{"n_layer": 11, "d_mlp": 1024, "norm_place": "pre", "lr_head": 0.00498}
MLP neurons of a small language model. Each row is named by its layer, matrix (up: input weights) and neuron, and shows model dimensions 112-239. Each number is 128 + 24 x the weight over its row's rms, rounded and kept within 0 to 255. Numbers have three digits each.
After each neuron's rows, "fires in" lists the words (lower case) most often at its 100 highest values on Wikipedia text that the model never trained on.

L3.up944:149083099160107167137109142163123138126137144125131169083096142135091150150136112120149139115149108141108146144139128184093135144142106124106124113125111092125146118116109165117129112114142130103131115111151107063117126134127124126183148123162139126102155127119182115143123115081115091120108107131136090150139150106208172137134161138104090127140113145121133134108125160123121162118148
fires in: "with", "of"

L8.up618:080140090161169122112133129133127083137171151163163191079079134147161108113140162110160147134116130079123124123160140148139139118161121132155098104125122137145151134145128149123185138142148103118135100149090120145139115091134127114148128140092124122118143113108173135148136108106170139117089171099130133122106128074114109163109127140101121116191126145140149169114126119076139146099113
fires in: "this", "one", "that"

L3.up420:117112164118118111171104118127157100121155122143113108136123126087122126136131128132155126131127119161100104145123130136126129164126171091140125121103128089141148106099108114137151166105122095147121180148158142128168125136133154122125134127098080112126137114107166145141108124134136174132149101132127139128128132140120122138089121129115071123121126142126116109118129171108146123138137
fires in: "is", "are", "has"

L7.up273:108121080120147122112131159164164141123148134125137139124125118153128134116099127165078159083127082076115077133147136138124090144130079139120099115151113153119168097071130168143150176194126131133106133135110094117132158119118098136127127096161116125129131127114145126103114122111087135136149147074146115151142139141115152101121139108097130125137118131118128159116132128117118146126134
fires in: "with", "addition", "following"

L5.up404:160156111180095128152128149164115104112126116147115160103148164133127166125173112122078098093131109142165099125145146130143123142159111121120140094123145137109125140126146116162121126140116131184156130116163145153144099125129151122144135133136172133132127113116108103153180137158104083138130141133130128125139158134150135127117157124129092163145126141090126166134167101141091131091132
fires in: "of", "on", "about", "follows"

L8.up216:097151127127114122126095095116135138160153119115123109148117130114119114129154132162119131116065142109107125083135147166159170159137099147082157126073107173139156102078126127109144130103136179126117096116120149101122118126126145066133123109094137134124123131130149119162096103148127108142138136104165163134113103084191139134162117084107119105168103146083118125130153143116094119115155
fires in: "of"

L5.up131:082090140133122117169123107153123140095109086129131147126135117173122118127153108158118138091116105103114154122145118130108146116176150143080131081125117144122138148078138105162115150126082079113121186122134134142131110127105126124123138177151108095142139100175155096107143131120134106112098147111164134105137130097141164152093133087117098143179118142118132138099125133126150181131152
fires in: "at", "atom"

L8.up583:123166146137061138127127163166120128081128169111160173138117125112116159128127158180116132112121159082133128165122127170148099101160131127115130131106113132111106138146118138122110145154108118117132143109134085114159134140085093138136124150080146141123145160098149150085102134160142122136136098069141075116157116132146090169112134074096152141134145151150132129111116172096118146116193
fires in: "for", "with"

L5.up986:122139125153136187129092106172124097132134111142121132154104152127159163125127121120088143153122129129127143100143136146147113124115134137144128128136151121150123081122137105139162129141138162186083091120078089120100127156065101083158141163143139110122100143142152102157141125154105107113110120093134116144108152115136124152162146152144099104162105144171188110120133139142091157087142
fires in: "of", "total", "the"

L3.up684:131119127118108136123106173128105130122133095110176156126120166136156152154138167128113134145122142083126140142107135122118145188094158103126105115177165128107150081146114113130102117132117099106124095127138136130115150151106109128150114136150109084134092138163140116148119133134161110123161082153139110100164096134117107092154114112133125164172140164105136099086116125107139119097162
fires in: "be", "been", "up", "car"

L7.up883:162107113099085133125086118116101089126144140099116121155104124114161102145156112160167104114126141101168139097131135107157178149140100156133126101106149141128120131101133090133154142139145140115087108138112115105121166107144110132173132130156104135106110128151162116100110110119097121135095154063159195085131094081118129139127098096142142133123116137136162134133133141120119092118167
fires in: "by"

L7.up131:180174124128145154136101158125119123150139140126157144097091132104164132137131160175088117137116108081124181155106127137153149124159157155137133119140105195110130111136133098157117090115113134133120122051123108130096053123135102146126162130125144133120144108139111152118093161131129142106122174098158153112170191065107089126096103136161155140115124122105153097118137148155111146080139
fires in: "was", "is", "were", "had"

L7.up64:073128120135091138114125131142142119141125136114117116105094111099133128117148095122175110141103124107131158131117153101138144166119102137125091097127160114103146125147082140124125152132134104096094153147153116069195168156159121117173122149127098105114109181154122122136116124131127133106124137085101133066106123116169108108103127096121069096120138143132132120133130150109069171133137
fires in: "a", "s", "his", "their", "her", "an"

L7.up598:134121125147085146186139106125145139126139158128140161156108151103123154181146170143121176111161146106162114082107134103115104132108110099132111150090143102119147102148117151139176147146156142104108149127147101114150149104135103144137127104163092158140098090140140084131099127136150122139114133112105138141156143125116129116126091155100128120134140145099116159119160100103081116094125
fires in: "after", "while", "before", "upon", "from", "until"

L7.up842:076077092136099149136111137144110147048088086169134129124113101088123126146151109120157147089102101128107153166145135141143144149087105108149126123087155130126136111112078164139145145129123140134137149133137105156115161115175141131128126145144126132087152125140112111148099113130132152133141127108139154100095180122153101139074089092119075124115137123115159146140122188142115122151143
fires in: "to"

L5.up397:100125089114151135158148140151107121138113140160146152101121117122116100163166129145151147167129114139104076128131141170090120128168133107103117138152110117129148118134113142126140131120160124183098107151118084127147102126156123089108124114137130095146156120155109130142136108121105112137120122122137099098095131089151147097065125082150079107135114160121169140138155119128126098162138
fires in: "that", "which"

L5.up720:068126145155124142153085125121167104088072080162113131174147121086127142116171125163143160141128093099130110148111129117134173147134105116148138082119165139121137116145096124140130138142127168092132136132153127117146158131103121140122144161119105129090123142126143118137121147151161198128133152100150129070131094120116121083134106110131109139103158141151169163120126176125131115138129
fires in: "to", "through", "into"

L5.up51:124177110127122144115117126146126173152101070146161166132127166118115110126132146150141165125122114143109125130160130118134116102144132107141138113123154164131134123114127129118183116111103134110131100160159140100161138136100102092128131127134147139105151132116109138163112144128138120089121073107168129093072135118141094105149126094109097140127112164164133104087137109145107115149149
fires in: "as", "on", "said", "gone"

L8.up746:159105119131104157161122135130119078130117087117147135069119148105134112129117114148165142129104116110160138160127123193133131117146128133131103101084132144142144106109132140127066131156077108121124147130131112116120136148140099135135120085096057127093091121127171135112130155100141141109172088079115098132138141106129093148111096152137114157167128106136123124139132094133140146085138
fires in: "is", "the", "be", "was", "are"

L3.up835:128159138118092157105083114136130150117158150130142134102114107141160165141134095123126135124151134086153099140135167113138151108130122186092132130115131150157136118138112172169166102148094145164167132126146151133104124131087113144170122138093140130121133165129125117116132092118109085141172143107165126143163125140119078138127174130138150111128137144098158117114157101102146188127142
fires in: "of"

L3.up34:085135096116122168141110086144125085136100165118128124120113149125093124137139131144117108164137119134120076135147162158132163137116117162129089121094119100116128152145142191160143139147084136113123112098100154123110114140107175174123133138142142171090108137112167114131149135155133139150118153120157119128136197074142066101132109105143116138104100139109142142114136132129122100134154
fires in: "of", "xavier", "guren"

L7.up199:137133136140077136101114151122111126114146109157142151121123183138170137111132121149162173150088101106132132103142128141121183166122076126118097086196115111082119110130135179149107148086139119150124125132170151146118118107163077120114170127131123108143117154107172146156115148103073131081089089144138110135141125123127125158113148133153133103154105145128138141127170106102108189136140
fires in: "was", "were", "is", "up", "been"

L3.up498:141145106117088139124099130132117171128114093115162129110148106121163152111118094129158136096108098121122151128191125111144134117107108120119107128158108119111129120116124119167145131130125102106159145133094126121146117124089103114102153131093140143119144101147138130096151139127106116139174099127138115146143148141079099156161126097136142131109133160102121139107146132165131091143144
fires in: "with", "over", "travel"

L7.up662:131154108137105147129106125114167142128108128104122115100144138127114129156121134149151121148108113126123095169113100172098172159112144109116105130134140117075117112060097157106072116173141119121105101105113182153127116108152059128153182144111141181128147113155153134128074157159113160117111121140110169115106187121161128155111115127119124102152140142120132094127165123117126159126139
fires in: "were", "was", "are", "is", "has"

L7.up968:109121107145134164128126179136120127110150054129166132085143077097146116101137097146156124120137127137116131117149159156156161139146138146140120112092131136127146112118124146141141163124139114139127121132165128136122131131088098117136112184143100115157127103167131142094119132128118092118118129119120163095119134071124105135117141124108092108129091124114146142123168158145111150147131
fires in: "s", "her", "denied"

L7.up49:139104106124152135164114068142133108147175154101154153116132105142130107136162126110124144147152107102115104178115141103122170125123109136135117141143120136136132115102113108142114154155124158130136134099133086109101122092117086124135133105131139149165102073172116133119119127105157122160114138081123161130097134127138171150138151157124136186153139150133142098146106126077164134133131
fires in: "are", "is", "other", "were", "one", "an"

L7.up527:123120090110092123108119059105167128085135127126113119104110134142106139111124151153143116109102150144127096158133133138107177147141121095102107118142108127148161136050106139129166129169107112128119133170148139170151124110134134118133099128152100148164113105131151168132133131088137190124104110134108163130131101140090135131113133166161126144145098139164115110110124165126135115112150
fires in: "has", "is", "have", "are", "had"

L3.up695:108109120119098203160089089148121126126137105151105107112142131125116079138133145122149145124145157110159134154159150144155152120105132114132115130138133131094164116162104131149123147134119160116151166126111156076133141140129132111089126138159128152126136114131138119153174162139128133153098146105114108088139154110118145048117143130117143150145147162161157138103137118117136117127132
fires in: "and", "of"

L7.up575:152139138094129149154139099120134113127154093161105121112117115075131113125142144127150143112070158148109117151128151124109176171117125144146106123101143113083121162103100133153113136149120143158184073156154135132161106155101107110125103133116108138128140094140130173126170134153146161131097135074145150179147119156128161103143113153076145138148128104096132109133169134119103078123146
fires in: "is", "has", "as", "personal"

L3.up387:119137171171067135102105138127167150113126158112147112176152102153104150160156087176141139108117151120147076165132151124150201143185120126118121130144122089112135138164118159153135135137133148112093096119146080098166135128137104133117106157134137125136128120129133108138110131126091155121081141097135112080117137136105129124115135113130120101149148135139157127061127105102095127172156
fires in: "after", "had", "afterwards", "where"

L8.up792:108108116155101163150113137171125116158126138116133111101089137138161136114184154139104118143144106107114169152136125123117106144166092114139115146123120159124108104098150128140079145131126133115155143096121156170133126143158104132112132165100095137113126088104124126119155149135155110152151152077123098122131171094160104135155153119102136128188121109107096155124172103105151156114132
fires in: "in", "there", "that", "into", "initiatives"

L7.up390:128148129144083130158104143153115140104103130119146159087089182155114116146155140158163113146114089105148128140122123206119114125145125140134097081142110183098130095103094149113123121160067115121114141143119113110114099122132109134138118121152124134121124120126152165131095147160098112120117156137142148102111173145139129096075133136076104175127112142115125121119127128112110173131124
fires in: "was", "is", "are", "were", "be", "then"

L5.up946:152142103141149119110139139129118108090128109137153124119110096147169117132184121156152111113158090095096142104117143146168141161125132117138101147127164129112181115105092146110133127105136162145123103094176111168125132138143150121156125124164116100137124115152109142143134116064111115120134161023144083117164123113155110119135185098110143112153134129089149127132161123127138138129117
fires in: "that", "him"

L7.up558:151145124139113148141124141143156135149110171141140147102110133150171116184141167173196134159053110168091103152124152117148159135109096112148102133125138118129154185123115167139123127125158100102099134113137141106112114102126147168125105122104136165136084157143124158120121132124160167140099115093158157115134129075153150139093118149095107104125077135142135147147120136123075113135121
fires in: "is", "they", "was", "two", "all", "are"

L5.up574:106125116141058141133118110161111104091149084141129169129139140115167131123119136147099148147125134096169155141162134134132091154129111123117109105130113121121121078154136108137141104111100119112115144139123134108085121137104130126125128160153105120152135147136146144138148157130135144140170110111123144131123119102113093144119147101124146127154106151116193161119168132133120161137141
fires in: "from"

L7.up835:123115137119153142155127113110126097136139110135133101133105109123170120142171148179162105080124142110178145133162128148123111160107129129103115125113120138124160146085115099117152120170119122099125129086143105127135181116135138148158110192171140135088133119179113100130141120104109138162120189060112128145100126115163120141097163100138086149145146093122118145141169086117147153100125
fires in: "not", "also", "previously"

L8.up651:108170139159096138101093141074152126115144126128124082135174087071114170124144104146157133112108082143145117108129130101112123147106111136122073084077121147108133077076142104128137141142149141119093135135160091117130160137178127116132127106175140165153136118102145110100127128127130145157099153075127138130133128086150113128094135135146078117133135143145122125128172113111106120122144
fires in: "to", "had", "began", "never", "have"

L3.up915:147159075107101121088105152139100117094139149135157129092094149101129164135110094152175115124131117105135153131132147102148106157133112136118133119129147104147166143118115117114108143122124101115154150106102106114093127157126133103117119120121088113139094101112106147094126130116124107129149116107153168088127106117159093174166157103081159124118131153126137168127133111074091128092140
fires in: "i", "we", "they", "ippolit", "he"

L7.up5:113106133176112127134124156134143097141173082101190109169118085081088128131131119159132111118123153074123142114107154139105093152089143159169159104131163187162146126125100106126142129111101148089141150143153160142197183137134091138151134174080110098093127120102125109127138118114140108139172125114160129101106109124128096117128086141130107097115119125122118142103142130136127128136154
fires in: "his", "s", "its", "their", "her", "the"

L3.up408:105136162156130120109086153160098110130127142119126135096135101168107149128138146107143092110116159123129134146168144109128114142128124138131174086092108108114127130150114144151134120152063116105146139128130066112138144140127110138108133185095143119151156112133155124097117136187086144155104118123123158087139144118151124127107097136139107117127093138143114155126143169153155118137142
fires in: "the", "with", "a"

L5.up713:104145045107100167150118144133126115086127168161125155096105148188132135140152121115130138085146115058147132169181123101116159121184156118098130120158128160114149096084119152151130131078114114077166128115106142104142135143161134124117136126129111139159127067173095113115156127127102174156101111146145144123155166112108167136125103122122137105138145132080099126080119144099104146073134
fires in: "to"

L5.up599:115142123134137150144125120124134120129105114163116134122127133161101149175136149115178135076130082122150134113115139151160157126103108129152107131084096148108117108122110104127118127117126120134120141107150164095152171145136092147136112155113153140150120142117149127135121141075113110129123152079127098125153134099121126132113139115147140142145151140122144099091113123103112155104124
fires in: "as", "had", "was", "has"

L8.up859:161171101110124145112112140120117101111148159134121153142121126082167146120159148178122085095156070135166101126104152099105141155130128155142111106092132175164136131120117128136138159169128143145112086116176133121135154129157141118126109110109101108122115147091147135119148132075132117137139187108141142111120125109156125094125131092174109118120150140133121178111124130119114151108135
fires in: "he", "not", "they", "had", "she", "t"

L5.up98:132126126129063146125087119127136147101156132142155130113146197124133147141153126111169110108136134084172149109146138129114168123142101093113119098132173145103135115136089121143117127121115142106165125146150168146094161131165130108121105137134083143112097114115143134123111130132076120154125168060103106111120113119141106136145167146108122143136140160112139132101150150098131101117152
fires in: "between", "into", "from", "of"

L8.up620:129136088136124123110138131156125110152125133167193179085108103126149133110156124151136102087102094127115184137148136155112133144132109127080099138124120165142155116107124159126135168096095132132145111109155134131141109145134168128119121105126080122095069145155086113126161188112136141161084137155153160105118152098147113141147121097127131147110113146110179173095121117112118141115151
fires in: "to", "i", "beijing"

L5.up141:122115105166098152110124172138105128168141092147147151131115129146119143140151161103139163115128164122101117112135144153114157155139116111141165156123142138111140077166095167124151106105130120129124123120129120108101163118114118083138156109150086122114100135171143099154120121098110113145107136111133109153137112140102124170117107070103072128154100154136154156075162120132106168098132
fires in: "or", "as", "of", "on"

L8.up683:152123134139101135089121138110156089150148146127123138121158150165169135142140153115149111114168158102142152138095162127091133172120124112135124111101176112098134090145091139152144119177080092124127183158107117111151090155113140142165126179111132131158088133138133127130147160098095151101139138093162166104125097083157110162129147145113101113145118173127131121104110175112126147102168
fires in: "the", "a", "1", "l", "w", "3"

L7.up572:102097142170102099147082111110127124106120102109132138121147131114122142117136083130146120080100080130166119135103135124113159153141125115146150108124122179161167122154096124098135149129109134115130120104152143161131170139144103151127152162140083123135117124139121107153145109109147173114136094083114167127147168158148067167086127102102098151142132155104116169100118163130117165128154
fires in: "over", "the", "river", "name", "of", "under"

L5.up402:173127127129074133115083138132115117099085086114139164074128138142145170156153096135145141118089165131131104130161141149153090137127127154124117139111125138136130138094142105115157129119162141151168123134159140153112124133104088122125129166153113071164091066174113119162109105116098147156104155089125111120135128107133164133110110133120066137136113143102137150144124150135133174142134
fires in: "of", "to"

L3.up690:116139105118128141127130102125148124118120124096159145123122131148121113126166103124123137093097162137119139143138152120088127141111164090089155115107121162173113127100136135123127173111141147122107165102097129117127159148132147123128153159182113107126125140135110109112133137106141160109093089119165148107131118099106091111113137120095121131099152147117130128103128131104098107118144
fires in: "2010", "1990", "2020", "1995", "1950", "2023"

L8.up72:132127096135118158118105134111130162151112095118132101162140101123135099103138065116157125077140131093173143166147124122133161131151165140148114115093112138124108134093116155116136136161110116149098130123131155129135147146135132152131110088151120093148138129127135121093160128136105135148144108100137137097159145098167129102139091120101121129142116131137135131097105106123104146110165
fires in: "for", "with", "by", "to"

L8.up681:111124150152165150138132122183134143098149123121131125175115109137136097079158094135116112149108155126122123147131161143103132150163102150088089153094144111147091129114096131124120156139132111159132109118135114084153100112167093124180109150100194140141114158099133164099128130130119102115149120108097110109100130092175096096141108153105121129093131171141139163104172142132086119109161
fires in: "his", "its", "s", "her", "their"

L5.up999:105097123154088109082111089123138101103116165119112159128140142134107121161145115141112160073077124152158154119097142131105133131140088135126157101154146129110128125052134124169147159117127109100114150119101054150183111127158111118108132143094140085132157141144168114112149165113115117116122084138167181134146116078126158154120166113100131134140069147126127111138125089150100117111131
fires in: "at", "st", "built", "john", "county", "lancashire"

L8.up13:113110110160117154135135128175167119149137119102124155117153168172107123144154159118152147187085090145097136138148129096117101134148112113122140092098134187154132123113120168158126170127103122154159133152108122109146128163120082116111128140142128090144123135151143104192130178082124153176131145096100105145130130154095142167097150165102131164146082126129109155135145134125093129138141
fires in: "as", "called", "the", "name"

L3.up609:134079126150085117146117148136066162151134073114162164086119101116129134116095124123110107100151108110131145108106132125113096143125139117120126117117124151147136102137129138099130142163130152134154137155178157127119140135105092123137158159116074107145157133126101139113142142113127126123153142100156133155120115137158158157177158129163116177132151138174126169093157110109142135127153
fires in: "more", "very", "its", "too", "greater", "less"

L7.up750:098141148109161135110061111154168128097113114155143158120139160150133146107185123135137092065121168135124136107160117126133119126131068122110155111091124114123127111061126149119166156200140146089149112097165090122156161110096067150106137099175130143115140136133138132133106095072162113148122108101153104096169123142127143113129111151106117111151095154118150133107149157122099110134134
fires in: "to", "of", "by", "during", "from", "after"

L7.up153:141100102129115134160128127134114154140096186106113162108146133139117119124137130120125128108123140117126103149128128153104112141142121119121098124085117165131091111116114145129149106127078131158127154134079148121130101145154118144180169116143138134111114118195178150100144141146129156076104122064145157141162134112084150112077117126135135146138122133167125098109107112145154132087145
fires in: "was", "been", "were", "is", "of"

L8.up716:128129110184131157165094113123131135154148128137175155130116101106119063119118153110145119107104129117135152112121129130123124135165115162140110122190105091120149122091109130143083179138126130116118136124165093088124099124150171126098131104100100084113132136105135171135144150121130126127126139132113139142120109115169117117148129122121124192200175128133114164107134111109120160115155
fires in: "not", "more", "most", "also", "very", "well"

L7.up323:066093137125128143111097113123180143144102127170138150128103107185110098106181088096170133068135139117153136146136125200106121131153158146112135109096157150139107126119110158087112134164094131096117142149144105069149126109159112113120089147097142133074127151147123114139125173103147119142117125128105111074144108144092112163100120099081126124128120142132145123127096150106098135081158
fires in: "for", "to", "academy", "register", "2020"

L8.up433:155121129123110133106102135147104072117061085157138117131090101147130133115145161116135150127115107091117109125167154194119128150117107136136088142147166179122145151132099186127167098118167113208112123120127149132146140140155128134135096128101134161138111128157163121181112092109129124123117143108135100109150124101133119110136119085126135111159097135157133131147162130169126109136116
fires in: "that", "one", "each", "those", "any"

L7.up352:112117112124158136137132100104125140085098088131088149148123110129084124149178120164161144169084123112075110135129148124096154159124101123089113116106127135159118150094096116113141065152127160160177144154131122116130147120111140131163146113092172109140124137115113118150131162117128165125164105116124124159146109108119163115086126120128130120140137131131143089133123179089136124119132
fires in: "as", "became", "become"

L3.up301:131128127135090123117121125131119102095191136185138143138162124097180131124133140114156089128139119061118081135147129152118107132139105148140105116135132141125162117110122122138135119132096135159123115148184101143124132111157125118185164127108073141150096099151127138109143132121132123129124102112127129115135140084153120149146134153145158144140151135124129115118187118111110181096145
fires in: "was", "is", "are", "were", "being", "could"

L7.up172:124129153112135151141137137121116103143121127136096137104140127110105140116156153134144164121111145182176130170134136147134113168121103078095123155124146090119128092117157104134094136151128159142185131160173108131168109128150131120122107125144153117190123071131114137127147151089127140126105156098118139155164157113116164112116142117118140166160126141134122141150129115078090137104155
fires in: "is", "has", "unlike", "have"

L8.up785:114134119118107107110116122188149130108124148120147177077105160091164119136124134124131128157126133106116140128159140121120157138149065135125138147149144151121143146106112135148145131152115145137156093111125146118118151110162134164144106106146100125156135088095104114128148131110102152166109130088135069107134153144140138164128155121116109139152110172116135128136104138121120150146123
fires in: "that", "where", "under", "which", "what", "before"

L7.up163:164126103126082101159132174187124129176126144134111120115097104128122108080120103133127139113104077100134130122134145190115170119113144125122116128144139132139156095142109153139170113133120123119139116120155114105114088117119139114153145112107104091121115102147139097130122158105115128137125156121106120112148115089136093126121119113152105143172096126115123102137154101118034146085130
fires in: "not", "is", "was", "s", "re"

L3.up706:123140149143116134097088120134138136132106115144103131149127078142108136136173113154086116101123127130128068133146150076121149100185110130092155088121136133122155141128135167130159106136085156106135169114108137126134142149154071156153179178140140079090174120082158110097135121123126212156086137145150114104112133156146090131112124099127110156125117148093104117093139113131125136108140
fires in: "of", "raf", "rauxaf", "training", "batting", "riding"

L7.up144:115148074110154155144130114151109118088147129143113208126120158132135086120150131136075128143132127132094138122140125161099121098147109148104104130155162101121117172070116094165158152118129137159117140115117144118158144119124100109098070119186132145149144102134184082125130124087115151124146166077093094127119122093180125123147109122117119167170135186169153140085124100097074100111124
fires in: "as", "to", "some", "more"

L5.up81:069156120153098108116129137150088159074157135140132137132131150151132092119131112158112122125141132108136130158172135126144142101109123159097097091135168152127127129154075135097175141165129075105077139158135112101131163085105094122158104116103132124129143108082141101163146142176123175137108137108129128111093114090111094148185091117107155115132140153144111133110153115120090194131144
fires in: "as"

L3.up768:118173126135117135156109105158131105121133127114162090134140133132145117152152097108129125165118117050139091128117142176151098177138134159075151134121119113099149106089128129156142113170138152123153097139074111154132145145129120103122111108131088134142108125143151089139144110157135086111093135123113114125107161110139109151136098128131139137121162137102129093081115150095172152139142
fires in: "red", "silver", "white", "blue", "goldwater", "gold"

L3.up658:141130099117080142137109125199127062124160109143135148075126167117110121120115099133091131158086126128102166131147151111074135113144118132109098138116127132187144097099125108180117135128060136103166157110124152110134138116118119096146167167113162091126130167143146121109121109108121149130158104097105123123109151110136087148145117164116113153136139144149101160130112152082116126108138
fires in: "of"

L8.up174:110133166149093141151122157151132148160095148153122124128139110116136132134159110137137126175106139124157144155116139147107125126159144168109099101131097127116094143114158149139082164125116160132154081106130070095152130155111100141133168099101127125163114160136134108160114149146127133123139140133125142119138131121130140171123144158101123097109202141099158124115127168108117108128183
fires in: "with", "for", "aeneus", "extorquens"

L7.up854:117136104116078161107083141140089098144135093122103154117130110140144110094144106116129136147131087140140136151131116118126151100128122145128135111104103132106138184139112158099120146103114149129136122141100088093112167147126093156139142118107098119079115145114163134173110120158142148131120111109115159104164128128096110154085133089112143144139077127148137118119156171143091129132171
fires in: "with", "on", "of", "by"

L5.up877:117112113136108137137108119125101115072128114154116131076128138105115136143116141124140133105117079151117148113156139121132130141126157086118124141164119142116136094161100141099118123078099141095161124119123179121163161113154135118134123145156113140124112143153159127132091147103131167119113148098210099093117122131125097106114166093116075145126093159152120111109126147110153182114161
fires in: "with", "jorge", "longer", "from"

L5.up493:176132112159107145214123135132128120088128150085150115115123131135133128123141146119134136132128171146150118119165151134120149139121141129147098120141124086122120106126140147160096141134123120141154100129121098087091104112114136128151131150114164137113101109132084148132113151139127160134099143089148132146134169171127110146063172086142153142134150143100141098128136167137095151109175
fires in: "with", "by", "under"

L5.up954:095101099141096141149112119113109106093115143122157147130139126122146130109117098132141115116113171134097089135153148110147134162187111109124150142087162161164121145129097133165193142149130148120101167096128117126132113139103129127118105133104132138154096095167161105158155133170124147122111123141128186101131153147179130155046102120073115117083105157109115144119110161107117133152137
fires in: "of", "mundelein", "seychelles"

L3.up432:128121123128084127109111087152138114158146077164127145109162135161113112161130115157139097156068116108150079140162168141104151168121151149117120086130161081133097089157113148130117125171089103171131127119138122134113121076185125113155137158108120124164104116077111134127134155163129168127101135148136133087132155080154148135176132162120118107174158116120159151108136155078172115120142
fires in: "north", "south", "west", "east"

L5.up540:138108105126109112090096145152151137083125124132124145139106140117128132138150139121166139121141108141164094154154135179160164116148101145091110113132129145120119107086122110116154126102147156117137136140112109166117120104123111109168094107136140129147120123137162098128116100101074132150136156097142149123157113090124148150110138110107111144136143132116151153118134119104067143127145
fires in: "of", "in", "for", "initiatives", "on"

L5.up24:082146093113128126124109136098102133086154106169153107142128199161164131125149137115084127130069150094128139156178132150101149132150113108132086115150129142137105135076130137113187133121137104130170105159129156134136146142143121119146157134122112087095128142122097126123170158087114126131169116115161130092125121092147133132155163113163151094112140162123127147118116106093124136142185
fires in: "in", "at", "by", "with"

L8.up849:118130136126115105170102110117123093143091145130114147124148139173139072157147162129122147120141107132159088151128151117091120119124137102153099102142121123119127110161113179136187125117099158096128099092171085106151128141142113153124171133144108122126127109151148121117145108147088142177099100100119093154146130114181143163126095127151098161127091136150152131134135107132162083143125
fires in: "and", "the", "by", "who", "incumbent"

L7.up313:082106064123139153135092106132117166125095100157128129150110148132156134104134130130087144104100127105128149142156124157122143142117135119092153092130125138085140129123115171151171156114101094130087119101155131122114111135104105068110107114106158085099120166121143121143129160101145142133163100113137158116127101110106137166117115125113112156158090121138119166105112142101154137083147
fires in: "of", "new", "central", "san", "northern", "family"